Weights of a small GPT-style language model, trained from scratch on English Wikipedia: 4 heads of 64, biases.
MLP neurons of a small language model. Each row is named by its layer, matrix (down: output weights) and neuron, and shows model dimensions 160-255. Each number is 128 + 32 x the weight over its row's rms, rounded and kept within 0 to 255. A neuron's up and down rows have the sign that makes its largest values positive.
After each neuron's rows, "fires before" lists the tokens most often just after its 100 highest values on Wikipedia text that the model never trained on.

L3.down252 [171 107  37 170 132 173 108 180  83 102 105 127 229  78 148 145 130 151 132  79 124  98 139  71 130  97 154 112 134  84 135  72 146 145 144 124 140 125 101 118 113 168 125  83  62 108 143 151  70 153 112 160  99 142 155 177 142 185 142 171 196  92 152 157  92  65 110  97 130  88 173 112 171 164 143 145 104 137 135 160 125 177 188 146  91 134 139  82 132  87  96 154 132 121 111 137]
fires before: " |", " of", ":", "s", " "

L10.down408 [135 108  59 101 135 140 151 119 113 114 117 166 114 149 182 134  87 110  62 124 149  27 115 129 137  96 129 129 141  63 103 163 143 172 160  90 130  94  67 101 121 146 174 133 201 135  86  80 101 122 189 114 102  58 164 122 112 127 114 103  93 190 163 117 151  87 225 123 123 129 190 179 150 101 142 154 118 145 149  72 128  87 150 135 167 173 186 135 160 144 170 147 146 126 164 138]
fires before: " |", " (", "\n", "'", " "

L10.down148 [126 154 111 166  97 112 151 147 133 131 150  93 118 136 107  93 143 112  82  84 139 205  98 140 117 120 102 163 151 130  92  77 133  95 132 138 117  82 156 142 126 161 157 134 104 116 138 127 176 113 102 144 137 117 101 120 157 177 141  73 125 132 122 133 101 134 125  87 125 106  90 119 136 129 142 154 149 134 113 145 138 115  99 110 163 123 160  94 145 119 110  43 125 108 173 131]
fires before: "s"

L11.down556 [150 130 142 167 106 132  98  94  99 170 107 146 104 128 116  92 176 158  83 117 203 130 132  54 102 103 148  97 112 103 121 166 135 129 122 151 126 145 134  91  88 137  92 130 104  74 113  78 122 155 100  99  89 154 186  96 121 160 126 135 127 108 114 157 185 133 137 134 140 185 133  75 138 145 196 133 129 104 166  82 133 169  42 186  93 117 140  95 159  84  73 167 131 205 186 203]
fires before: "\n", "ular"

L5.down284 [160  98 119 128 100 126 155 133  77 137 155 160 132 160  73 101 105 139 119 135 165 139 117  92 144 153 110 121 110 149 145 168 164  93 170 121 149  97 116 126  90 154 121  83 127 169 165 147 111 114 127 138 145 187 165 132 170 109 132  81 168  82 127 172 133 154 117  90 207 151 156 127 150 158 175 161 174 106 124 138 115  57 162  85 159 128 166 148  96  78 125 138 149 121 162 167]
fires before: " ", "es", "t", ",", " |", "A"

L3.down474 [129 113 127 139 156 222 137 163 135 159 130  90 172 121 141 121 138 103 136 121 136  83 105 108 135 131 137 159 134 162 137  96 156 138  88  88 134  60 211 161  90  97  80 126 150 178 139 132  95 158  94 124 122 143 184 136 177 107 144 100 128 159 160  74  92 197 189 116 175 167 158  85 106 112 123 122  86 156 110  65 126 136 139 105  96 103 154 109 140 105 148  87 109 154 113 134]
fires before: " the", " "

L5.down89 [145  63  78 127  85 157 134 112 128 154 156 180 106 126 119 106 152  87 114 150 153 156 135 111 151 103 179 153  80 165 116  76 150 133 136 132 123 129 150 129 120  95 124 166 141 208 133 137  73 107 106  77 124 166 149 127 147 142 130 136 100 142 156 150 127 165 140  82 172 156 144 101 101 152 136 126 147  91 165 116  97 115 135 127 115  92 151 126  59 152 120 132 184 184 119  97]
fires before: " |", "\n", " ", "-"

L12.down212 [138  57 162 110 151 171 136 143 172 130 104  70  96 140 122 136 116 214 148 129 112 108 181 142 164 128 102 170 170  88 105 134  52 132  85 141 110 126 144 101 125 152 158  72 118 191  80  91 113 140 135  93 101 116 101 103 119  95 187 172 127 135  93 183 169 150 135 117  82 151 135 177 128 131 163 126 137  92  91  79 158 146 144 136 153 119  79  91 142  79 123  49  93  92 171 105]
fires before: " |", ";", "th", "."

L5.down589 [146 131 105  82  70 180 115  69 171 122 156 172  81 103 129  24 116  98 139 140 132 112 122 107 147 131 161 166 151 103  81 199 132 151 139 114 204 109 168 141 112 166 166  50 122 109 110 108 143 152 196 156 132  71 173 100 148 148 160 160 108 183  99 133  98 129 139  82 124  83 147 107 114  88 141 132 192 128 145 120 127  98  81 140 116  91 124 173 167 140 139  94 191 112 164 132]
fires before: " |", "\n", "'", "re"

L13.down138 [162 125 173 137 135  72  85 138 180 109 110  94 100 124 112 152  92  93 153 130 127  75  75 138 181 127 118  98 149  91 116  82 133 136  94 100 143  66 165 122 109  82 119 157 198 141 200 143 212 141 178 160 162 105  83 137 183  94 117  92 114 154 126 162 165 129 122 126 129 135  96 159 163 147 117 171 195 145 138 162 178 138 128  91 120 143 132 137 136  27 130   0  96 109 152 167]
fires before: ".", "_{", "^", ",", " −", "$"

L4.down361 [100 123 109  94 125  67  82 119 120  86 137 178 161  80 173 112  65 125 108 117 145 153 166 124 151  96 135  79 103  98 114  88 115 145 130 113  87 153 195 197 148 151 129 121 161 107 120 129 169 141  94 170 182  91 148 160  67 158 121 157 110 127 135  94 154 148 111 115 191 210  96 123 127 102 123  91 134 131 197 139 112 130 113 106 142 149 157 177 159 149 101 226 113 153  74 144]
fires before: " ", "S", "\n"

L11.down362 [117 146 105 126 137 154  93  97 132 132 111 128 150 151 113 145 113 130 182 105 111 170 111 186 129 154 130 194  69 155 151 131 153 163 197 100 151 180 117 183 114 142 139 142 149 114 103 161 171 142 121  97 148 154 118 182 120 135  52 144 200 134 113 139 137 158 154 119 125 160 102 154 120 156 147  92 107 128 101 103 151  93 101 120  94 161  64  74 113 185  68  94 180  56 116 119]
fires before: ",", "0", "7", "4", "3"

L10.down272 [152 181 133 124 118  72 101 117 152 124 106 153 134 142 160 102 150  93 121 100 170 200 122  95 150  96 117  85 159 146 149 114 156 171 144 184  92  88 131 121 115 184 111 181 122  77 185 146 134  84 151 200 126 137 177  88 167 153 176  86 166 155 169 118 122 194 123 164 129 152 139 145 109 166 108 124 132 131 194 196  43  88 148 125 151  90 190  93 170 102 138  74 121 124 108 160]
fires before: "s", "í"

L2.down295 [177 117 118 117 134  92 176 141 143 136 100 140 159 174  88 130 148 115 139  95 106 108 113 135 119 138 165 174 128  89 159 159 126 111 113 173 168 139 153 106 108 131 167  81 122 106 197 171  83 158 154 117 123  80 146  86 146 134 203  83 115 131 166 116 159 216 133 136  71 155 139 153  89  95 112 107 123 165 100 163 105 158 126  92 120 117 196 113 102  96 110  78 147 139 100 112]
fires before: " ", " ("

L13.down662 [129  88 132 161 209 124 130 190 173 168 133 125 146 190 153 123 155 119  72 160 118 158 128  95 175 123 125 135 129  75 173 168  70  76 160 174 131 113  76  98 133  68 114 154 124 162 163 158 105 141 144 167 134  96 112 104 180  76 144 145  65 117 114 113 142 150  92 112 171 138 182 139 111  61 147 134 149 157 128 102  92 155 141 140 155 111 177 100 158 134 124 238 100 184  92 147]
fires before: "5", "4", " ", "3"

L3.down147 [141 179 147 144  93 113 121 131 143  73 156 175 164 130 189 133  71 108 155 128 151 122 162 102 138 161 198  82 120 109 206 137  98 167 125 108 160 140 151 147 164 154 128 137 107  96 149 140 179 121 185  85 144 144 140 146 100 141 120  97  99 145 201 123 136 156 163 113 138 155 167 109 113  82  54 102 118 135  87 105 140  95  76 143 191 181 156 138 135 175 127 123 173  96 166 169]
fires before: " |", ";", " matches", ","

L4.down21 [121 136  94 151  95 209 108 144 134  97 135 126 103 110 154 141 127 181 215 132  99 151 160  60 142 108  97 137 149  97 124 133 127 103 140  84 130 148 137 117 163  58  86  92 135 163 202 157 116 136 105 135 166 138 138 165 148 118  93 161 130 111 179 130 147 127 139 131 163 155  92 123 103 112  90 130 141  42 108  78 146 134 190 186 113 117 132 171 115 119 156 134 174 165 140 159]
fires before: " a", " an", " American", " the"

L12.down259 [ 96 165 127 128 123 134 155 141 103 158 157 122 149 142 144  83 142  94  97 108 112 155 137 149 181 136 120 109  53 133 145 160 100 143 104  90 134 136 141 115 103 113 118 137 128 157 159 133 128 167 130 156  79 111 117 133 125 185 121 104  88 170 121  90  90 182 112 130 108 142 160 135 130 127 108 120 117 130 117  93  96  78 172 136 124  85 123 136  74 107 148 144 148 113 123  97]
fires before: " the", " a", " it", " ", " them", " an"

L3.down247 [ 77 103  83 103 159 153 153 184  92 186 119 114  79 135  57 137 131 139 147 105 118 140 179 155 136 178 123 159 128 138 108 126 143 149 117 152 122 205  69 143 108 116  80 154 163 144 179 144 121 127  72 112 115 160 115  87 207  92 128 135 140 187 120 154 135  79  81 147 107  97  61 160 105 101 107 133 126  79 120 136  94 143 152 160 134 122 123 163  99 101  94 126 120 108  97 135]
fires before: " a", " an", " ", ":", " American", " the"

L12.down544 [100  56 114 150  93  99 133 131  28  98 138  69  87 161 180 132 105  97 167 167 135 146 123 205 139 142  93 132  99 115  74 178 132 121 159 113 131 104 129 112  73 161 167 125  81 117 118  98  96  97 125 150 114 186 115 123 141 157  97 125 155 150 125 125 145 136 122  95 172 138 165  94 167 194 167 102 112  57 141 121  89 142 157 168  99  93 107 123 172 214  92 145 123 146 129 153]
fires before: " of", "s", ":", ".", " ", "\n"

L13.down437 [122 133 131 155 178 184  77 117  95 135 120 149 146 110 119 131 243 147 135 159 135 131 140 145 144  60 114 138 154 125 133  64 151 105 128 167 137 147 119 173 168 157 176 153 151  56  84 130 162 148  74 113 117 147 131 137 148 204  75 146 165  94 137  91 109 155 101 152 130 137 141 113 154 110 136  95 167 128  71 203 129  98 120 100 147 130 137 134 139 113 110  78 150  97 211 244]
fires before: " |", " ", " (", ";", "\n", "s"

L5.down664 [139 148 169 120 116 127 119 152 125 145  98 181 152 161  84 130 157 140 172 104 112 153 116  75 164 116 172  45 106  82 105 157 137 189 145 183  93 159 146 139 116 175 127 150 138 128 208 108 112 197 107 178 132 115 146 141 173  97  98 171 132  98 168 129 143 124 130 151 155 148 107  87 147 167 103 155 131 117 108 130 151 157 147 141 165  56 163 129 126 101  68 207 154 165 129 113]
fires before: "\n"

L4.down241 [118 137  79 135 177 164 107  89 105 178 100 161 115 123 101  91 173 137 133 210 104 133  94  98 134 147 184  96 135  59 133 148 111 133  87 155 105 181 142  96 116 109 128 214 145 102 163 128 117 134 111 125 115 117 172 137 114 132 126 121 166 148 150 105  87 126 194 177  86  95 133 145 102 126 159 148  92 103 104  42 123 185 119 149 122 110  73 137 166 104 128 104 171 147 153 129]
fires before: "=", ":", "==", "\n", "q", "==="

L12.down326 [101  95 112 136 103 149 181 172  39  78 156 120 207 151 147 146 120  89 114 151 174 123 125  93 180 104 143 184  91 193 159 102 156 172 164 117 172  70  99 112  68 189 130 148 157 144 175 123 124 126 124 166 161 128 118 137 126 109 117 139 177 126 125 118 152 119 136  87 160 118 170 174 171  98 174 119  86 132 162 149 148 120 114 137 205 133 137  79 101 121  96  34 158 149 133 109]
fires before: ",", ".", "'", " on", " in"

L12.down480 [136 128 147 142  99 127 116 129 125 133 103 154  99 148 162  56  93  91 155 133 121 121  97 151 108 118  92 112 105 147  93 110  90 157 127 107  42 135  65 139  99 132 127  92  80 121 187 106 132 156 131 119 152 135 132 109 100 195 153 151 180  98 155 114 173 120 170  88 149 112  56 126  99 212 125  83 123 169 117  63  93 167 153 131  88 119 157  87  91  94 157 154 173 178 196 128]
fires before: "0", ",", "1", " April"

L4.down145 [141 122 157 139  99 115  86 106 125 161 157 114 148  97 139  85 114 122 164 141 145 137 149 134 102 162 127 149 137  84 150  95 150 132 121 124 219 132 166  99  82  94  88 141 117 129 161  99 111 114 123 161 136 138 106 152 141 176  94 100 121 141 126 134 149 143 164 151 125 141 124 139 182 166 144 127 130 169 144 133 129 125 114 208 190 159 140 147 174  55 158 139 145 171 155 131]
fires before: "\n", "---|---|---|---|", "==", " =="

L2.down365 [129 109 147  97 111 158 164 157 170 120 151 103 108 100 131 126  84 152 154 116 126 120 125  99 151 133 133 133 103 108 147  93  29 131 179 123 189 128 133 130 117 131 128  64 135 140 183  99  84 108 128 115  89 115 136 159  86  75 185 139  81 127 143 124 154 105 118  98  79 122 175 113 120 139 157 125 136 128 152 147 188  59 157 137 163  97 133 146 133 145 110 133  70  92  97  76]
fires before: " |", " ", ":", " (", "s"

L11.down116 [138  80 130 143 139  77 103  87 167 175 143  94 138 122 135  95  81  97 191 110 129 129  70 111 197 103 179 184 125 122  95  93 205 114 158 144 152 152 115 158  95  97 159 149 113 114 186 148 111 130 163 221 130 120 146 180  63 115  87 134 117 148 138  96 158 166 122 165  95 162 134  99 108 154 198 123 144 114 100 132  98 116 142 152 113 126 151 100 112 108 154 108 144 155 185 145]
fires before: ",", ".", " of"

L2.down323 [109 108 111  87 127 108 128 166 107 161 103 157 112 181 160 113 116 135  79 121 151 177 101 113 158 147 137  83 128 119 152 150 108 122  86  99 131 144 175 107 119 109 177 184 146 114 114 172  74 141  84 122 145 106 102 125 114 125 146 199 123 124 145 116 107 104 160 140 123 152 175 161 100 170 109 101 100 163 108 142  90  87 140 151 165 122 140 131 102 134 162 176 122 135 146 170]
fires before: "7", "2", "1", "3", "6", "4"

L2.down254 [113  99 117 178 137  98 123 111  38 202 136  93 118 147 137 186  93 100 132 139 144 132  98 121 123 115 135 108 190 126 112 179 109 153 160 107 157 113  90  87 120 133 100 169 165 100 232 139 146 131  96 148 174  99 151 117 152 120  98 130 138 116  99  45 118 129 146 111 125 128 230 128 157 129 100  94  79 107 115  83  99  78 108  97 119 155 170 164 127 156 125 136  82 164 159 120]
fires before: ".", ",", " of", " and", " in"

L5.down359 [ 89 144 166 148 111 133 147  79  95 160 144 100 172  99 121 132 126 113 166 134  84 100 114  87 140 119  84 104 161 107 159  83 175 231 155 131  98  56  73 111  88 144  93 187 116 141 156  91 120 170 101 167 136 114 182 165 165 150 144  79 142  76  97 102 178 135 196 124 154 152 119 108 131 142  81 162 118 105 115  94 115 154 128 100 125 134 177 108 150 160  84 123  67 130 109 110]
fires before: " ", "\n", " —", "0", "1", "2"

L2.down42 [126 106 149 168 110 105 128 152 183 100 132 149 110 162  95 129 134 162 154 103 138 163 137 109 119 143 145 151 153 155 172 153 126  98  85 155 153 120 145 139 128 217 148 148  99 106 129 151  98 147 136 119 160 131 170 141  63  61 113 151 192 105  91 206 157 127 176  79 153 133 122 160 159 144 134 106 130 130 105 155 113 128 103 114 142 151 158 126 182 132 130  85 155  57 133 203]
fires before: " |", ";", ",", "–", "0", "6"

L3.down8 [152 117 116 157 101 166 107 102  92 107 172 158 161 135 137 188  69  87 109 121  89 126  80  96 125 106 105 130  90  86  71 162  96 133 139 181 124 116 155 129 136 203 106  89 145 134 175 147 123 140 134 118  97 160 142 164  80 153 133 153 138 149 110 131 121 119 134 120 173 170 127 113 120 188 158 139 127  77 117 165 169 106 101 109 135 142 158 146 170 136 103 197 178  97  78  99]
fires before: " "

L12.down122 [ 96 154 111 167 120 112 138 151 156 133 113 172  75 158 139 154 163 116 103 140 134 150 164 109 162 172 109 156  74 112 159 112 132 122 117 129 111 112  82 142 149  84 143 143 147 124 164  99 109  61 126 129 103 164 143 165 181 168  89 144 105 105 180 153 150 140  91 103 108 138  99 186 156  82 127 104 116 114 146  93  87 116 191 170 117 163 125 127  76 123 143 115 108 143 128 118]
fires before: " ", " the", " a"

L2.down150 [133 105 147  90 161  98 124 134 107 118 176 106 121  79 148 154 145 104 111 130 116  96 120 166 125 105 164 117 142 204 116 147 142 145 117 106 125 116 144 204 113  95 126 144 183 145 153  95 132 192 129 113 124  48 168  78 186 211 174 142 154 158 155 121 143  93 139 138 132 201 100 144 124 135 184 122 174  79  76 147 141  74 128 130 155 158  87  97 170 184 153 137 152 124 119  93]
fires before: "\n"

L4.down679 [ 60 178 140 154 111 135 165 123 134 110  74  74 100 135 163 137 113 161 161 111 104 161 107 110 108  71 157  80 112 159 160 161  56 146 129 171 134 143  98 106 118  99 167  99 141 163 120  97 140 118 118 111 118 141 198 111 155 116 132 169 183 159 142  80 134  53 177 136 115 106 162 113  91 132 154 146 139 134 113  90 195 139 113 151 152 150 138 160  90 173 134 200  97 105 148 150]
fires before: " |", ":", "s"

L10.down438 [137 120  38 137 103  98 158 146 139 161 149  98  70 162 148 123 190 126 102 160 151 144 164 180 143 126 126 104  89 143  97 134 108  93 128 171 152 134  83  93  88  68 134 125 130 120 243 164 121 147 115 155  93 110 124 131 162 114 180 139 103 124 170  95 153 136 124  76 135 121 196 148 127 103 103 111 109 115  93 128 137 157 145 131 120 138 151 169  98 137 143 127 130 167 121 145]
fires before: " the", " his", " "

L12.down274 [150  97  72  84 144 129 114 111 149 147 127 139 102 134 101 114 139  94 117 163 120 105 154 147 199  94 143 146 108 144 121 160 104 173 181 136  99  55 117 104 133 125 134 131 126  91 160 138 108 102 134  92  99 121 164 122 149  38 160 136 112 154 140 159 136 106 158  71 118 144  98 108 131  94  97 134 100 133 138 167 168 121 108 126 107  94 145 171 110 118 135 128 162 186 151 101]
fires before: "\n", " is", " |", " as"

L10.down381 [ 62 147 149 150 114 117 110 144 118 137 141 151  69 110  90 115 114 159 134 107 142 100  75 174 127 165  80 146 107 102  90 116  66 133 149  77 164 150 100 114 153 133  92  88 180 146  69 151 167  95 147 127 114 144 116 130 105 121 117 130  67 111 113 156 111 142  96 170 110 113 178 134 109 121 146  78 165 132 141 119  91  52 134  86 134 162 180  69  93 146 157 142 112 144  73 107]
fires before: "s"

L4.down278 [174  93 122 101 149 111 139 147 113 134 139  69 161 127 136 115 145  50 117 164 138 120  84 170  94 102 134 176 149 176  91  99 191  90 102 148  98 132 131  89 148 118  77 107 116 179 109 115 103 136 121  66  88  96 161 157 142 162  80 129 109 185 137 122 108 107 122 105 145 186  52 139 122 118  79 154 159 123 105 142 174 148 172 190  91 159 108 127 139  89 139 110 128 150 152 142]
fires before: "\n", "-"

L10.down377 [143 133 130 149  93 157 128 156  99  49 121 127 129 104 103  70 148  85 146  77 139 128 103 117 160 163 141 164  80  98 159 106 114  60 125 141  74 157  61 109 115 133 162 107 186 152 188 146 147 154 109 149 116 122  70 130 168  73  87 165 195 108  85 101  71 130  92 164 160 131 140  88 148 153 116 179 144  78 161 146 181 105 171  81 126  79 105 117 119 157 165 142 129 116 132  70]
fires before: ",", ".", " in", " he"

L6.down640 [149 124 108 102 121 165 178 191 188 168 120  87 144  94 116 178  71 124 199 133 150 147  96 191 159  89 105 116 124  93 127 173 169  70 133 154  96 178 102 135  95 131 106 110 115 127  78 116  97 158 113 138 135  78  83 134 129 121 101 151 141 146 128 111 105 110 155  89 157 136  62 127 128 136 140 122 192  80  86 212  89 134  90 161 141  66 115 125  91 123  91 115 158  75 142  91]
fires before: "\n", " "

L2.down117 [181 174 110 192  86 163 134 195  60 136 160 140  84 129 113 137 122  88  96 130 135 103 102 139 120 118 150 138 140  87 120 156 109 148 113 112 124  82 116 128 188 104 149 129 134 110 255  55 101 194 129 124 156 134 116 152 117  87 114 162 102 159 142  87 127 167 188 105 142  87 143 135  92  95 147 106 130 129  96 121  98 148 116 162  59 132 146 127 114 158 122 201 153 203  87 118]
fires before: " ", " the"

L12.down273 [169 176 120 141  87 141  95 183 116  77 130 136  67 160 123  79 138 126 141 141 147 118 114  97 174 106 139 176  79 122 160 146 145 155  84 149 177 106  78 120 115  89  99  91 171 130  66 156 208  68 102 117 109 139 121 138 151 149 160 117 129 166 168 143 121  71 150 141 176 120 183 137 131 105 127 122 139 144 143 107 183 121 133 126 149 114 167 113 118 148  94  52 126  95  62  96]
fires before: "s"

L11.down408 [118 133 179 128 145 111 170 181 179 131 186 141 136 137 115 205 157 175 163  92 116 125  94  96 145 135 142 157 109 111 129 127 140 122 136 150  84 109 121 127 127  93 148 210  68 143 120 207 188 149  86 162 108  93 161 153 125 167  95 121 115 189 101 109  98 124 155 124 102 197 119 173 100 141 149 112 145  96  76 118  92 121 104 127 170 132 158 205 112 116 144 125 103  89 172 141]
fires before: " of", " States", " for", " Kingdom"

L2.down211 [101 118 129 148  96 111 129 150 121 136 126 161 199 106 114  95 143 114 124 122 164 115 175 120 134 106 104 151 170  89 149 117  93 160 176  78  51 105 149 114 101 132 143 144  80 146 169 143 126  89 105 156 149 130 139  81 107  62 182 132 141 107 155  77 154 151 126  65 149  97 100 119 174 125 119  80 129 118 181 149 132 123 154 119 121 100 115 113  82 112  89 176 135 148 141  93]
fires before: "0", "1", "5", "2", "3", ":"

L5.down324 [ 69 126 115 117 123 109 163 199 120  86 105 160 154  95 145 131 126 162 131 153  99 145 166 169 115 125 106 153 131 125 140  93  62  69 180 161 129 179 149 123  53 214 165 115  78  78 117 128 147 109 202 155 120 136 113 167 124 149  77 172 123 130 129 118  57 127 127  49 119 128 143 130 177 173 116 101 100  74 101 111 190 169 132 145 118 189 176 116 131 177 127  93 159 105 145  58]
fires before: " |", ":", " ", "):", " ("

L6.down122 [132 114  93 146 172 124  99 127 110 158 116 174 151 128  80 113 130 142 158 112 107 101 157 109 124  81 150 142  83 139 136 162  78 112 167 131  79  83 167 102 187 112 194 113 149 142 151  91 137 151 190 169 114 114 135 220  97  90 136 119 171 138 178 159 107 121 108 129  91 164 139  69 144 146 146 174 191 184 125 154 136 144 105 143  84 184 170 131 120 115 166  92 143 177 212 186]
fires before: " in", " on", " at", ".", "s"

L2.down380 [ 63 129 136 181 152  84 110 164 208 163  98 137 152 108 129 113 167 161 144  96 142 126 144 156 163  98  96  74 156 164 110 145 142 160 134 143 162  89 197 137 118 168 134 118  91  77  80 125 120 163 180 153 102 146 215 177  98  87  39 130 174  98 150 153 139 115 142 124  88  79  78 117 162  93 176 123 136 101 111 114 142 165 133 106 133 142 158 111 127 118 107 183 113 157 136 157]
fires before: "2", "1", "3", "s", "0", "4"

L5.down262 [143  47 149 179 139 152 107 126 135 172 108  82 136 146 139 160 142 119 124 113 124 104 138 176  91 150 180 161 157 152  96 213 185 165 102  75 154 128 165 173 131  99  63 132 127 129 170 131 244 136 127 121 115 156 156 164 164  90 127  58 127 105 127  68  73 125  78 165 106 205 140 135 128  69 114  84 154 118  98 135 103 111 103  88 121 119 160  99 119 157 111 156 133 128 112 176]
fires before: "2", " (", "1", "3", " "

L11.down246 [112  90 169 135 102 122 155  93 142  52 140 133 119 200 141 113  60 162 153 123 146 146  77 141 115 167 120 157  88 181 162  90 120  77 135 143 155 191  94 115 160  97 140 132 189 116 178 133 105 128 116 145 108 105 102 152 116 150 128 116  72 135 130  96 211 102 138 103  27 159  91 112  99 185 140  92 102 137 169 172 137 130 156 102 138 124 113 159 156 119 101  99 152 140 108 111]
fires before: " |", "1", "9", ".", "-"

L12.down698 [150 116  96 129 111  81 117 133 165 203 141 126 143 127 134 136 126  88 102 122 124 156 151 140 129 132 112  91  97 133  91 136 164 135 162 156 128  70 115  89 102 115 110 128  95 143 119 167  80 155 169  92 140 160 104 134  99 133 138 176 128 161 185 195 138 112 114  77 142  88 167 123 125 157 165 111  45 155 116 160 112 127 112 137 126 113 181 139 174 116 140 255  85 115 156 127]
fires before: "3", "4", "2", "5", "6", "1"

L6.down166 [172 129 134  58 149 164  61 147 144  91 127 133 107 131 138  99 105  79 123 134 117 134 164 142 154 158 155 171 130 124 103 146 147  76 103 108 114 156  88  90 120 187  87 165 134 107 255 121 185 145 115  60 130 140 145 132 164 133 192 148 147 130  73 150 100 175 109 107 175  93 197 114 148 145 135 105  90 112 117 156 176 139 112 138 117 131 120 167 126  92 135  78 187  74 150 115]
fires before: ",", ".", " with", " of"

L2.down324 [118 158 153 208  94 132 139 116 104 129 100 218 193 143 156 136 109 123  89 141 134 188  85 124 157 151 132 171 113 130 153 127  85 165 153 198 103 132  75 112 104  91 156  89 112 145 142 100 141 123 158 118 142  82  42 121 127 154 106 164 153 141 107  80 118 130 156 118 120 180 158 163 129 206 126 124 124  95 110 109  99  31 156 111 124 126 171 120 124 168 108  68 155  90  72 131]
fires before: " ", ".", ","

L4.down62 [133 158 142 208 157 126  97 150  87 125  94 138 109 180 147 130 182  99 167 109  91  98 151 117 153 141  96 122  81 124 161 161 170 151 147 163 138 177 134 168 192 177 155 125 152 112 217 108  92 105 124 152 117 159 134 147 151 135  97 174  67 174 128 142 132 238 140  88 111 184 152 128  99 122 171 116 148 147 132 100 170 131 131 156 159 110 121 127 125 113 154  81 132 134 114 182]
fires before: "\n", ","

L2.down498 [ 95 111 100 123 152 113 108 169  87 186  60 138 109  93 152 115 140 103 119  91 141 127  93 189 110 134 159 137 125 167 140 162 121  82 113 121 112 159 175 181  99  84 104 131 174 115 187 130 144 175 147 142 140 110 130 131 118 100 184 107 141 119 185 113 145 143 108 111 175 146 136 114 129  78 131 109 131  85  94  48 133 130 100 105 129 111 137 141 180 106  91 161 177 127 164 155]
fires before: " ", "\n"

L6.down499 [134 107 125 204 110 119  90 153 116 162 128  83 125 115 161  72 113 101 140 165 131 150 166  76 128  85 156  94  62 112 174 178 157 138  87 158 157  91 112 102 132  97 131 150  73 132 127 120 111 142 130 129 152 147 160 134 161 143  90 158  73  71 107 143 183 146 131 147 138 151 150 103 151 112 178 112 132 150 112 109 122 166 122 112  70 118  95 140  78  59 117  75 116 106 151 108]
fires before: "\n", " is"

L3.down631 [108 108  93 161 126  80 101  95 126 140 110  85 157 132 156 140 124 107 118 150 152 115 155 139 176 125 145  69 130 138 135  79 122 153 167 160 168 104  97 110  90  77 103 172 200 141  93  78 131 134  83 164 186 186 179 140 136 130 106 129 149 186 130 118 118 112  87  91 154 110 129 157 120  81 144 202  85 172 122  87 145 138 122  91 125 120 130 165 113 120 100 174 149 153 157 130]
fires before: "0", "3", "1", "2", "4", "5"

L12.down350 [134 126 137 162  64  60 200 202 100 128 123 147  71 117 151  94 174 160 153 135 114 157 152  98 143 125 110 118  87  24 110 153 116 115 174 137 134  86 103 123 136 176 128 169 107 142  53 113 124 173 136 116 136 107 161 108 123 119 106  85 131 140 132 149 137 137 115  76 155 139 175  77 119 103 147 163 100 102 126 119 152 144 157 145 127 114 125 149 185 182  80  94 136 112 148 129]
fires before: " of", "s", ".", " is"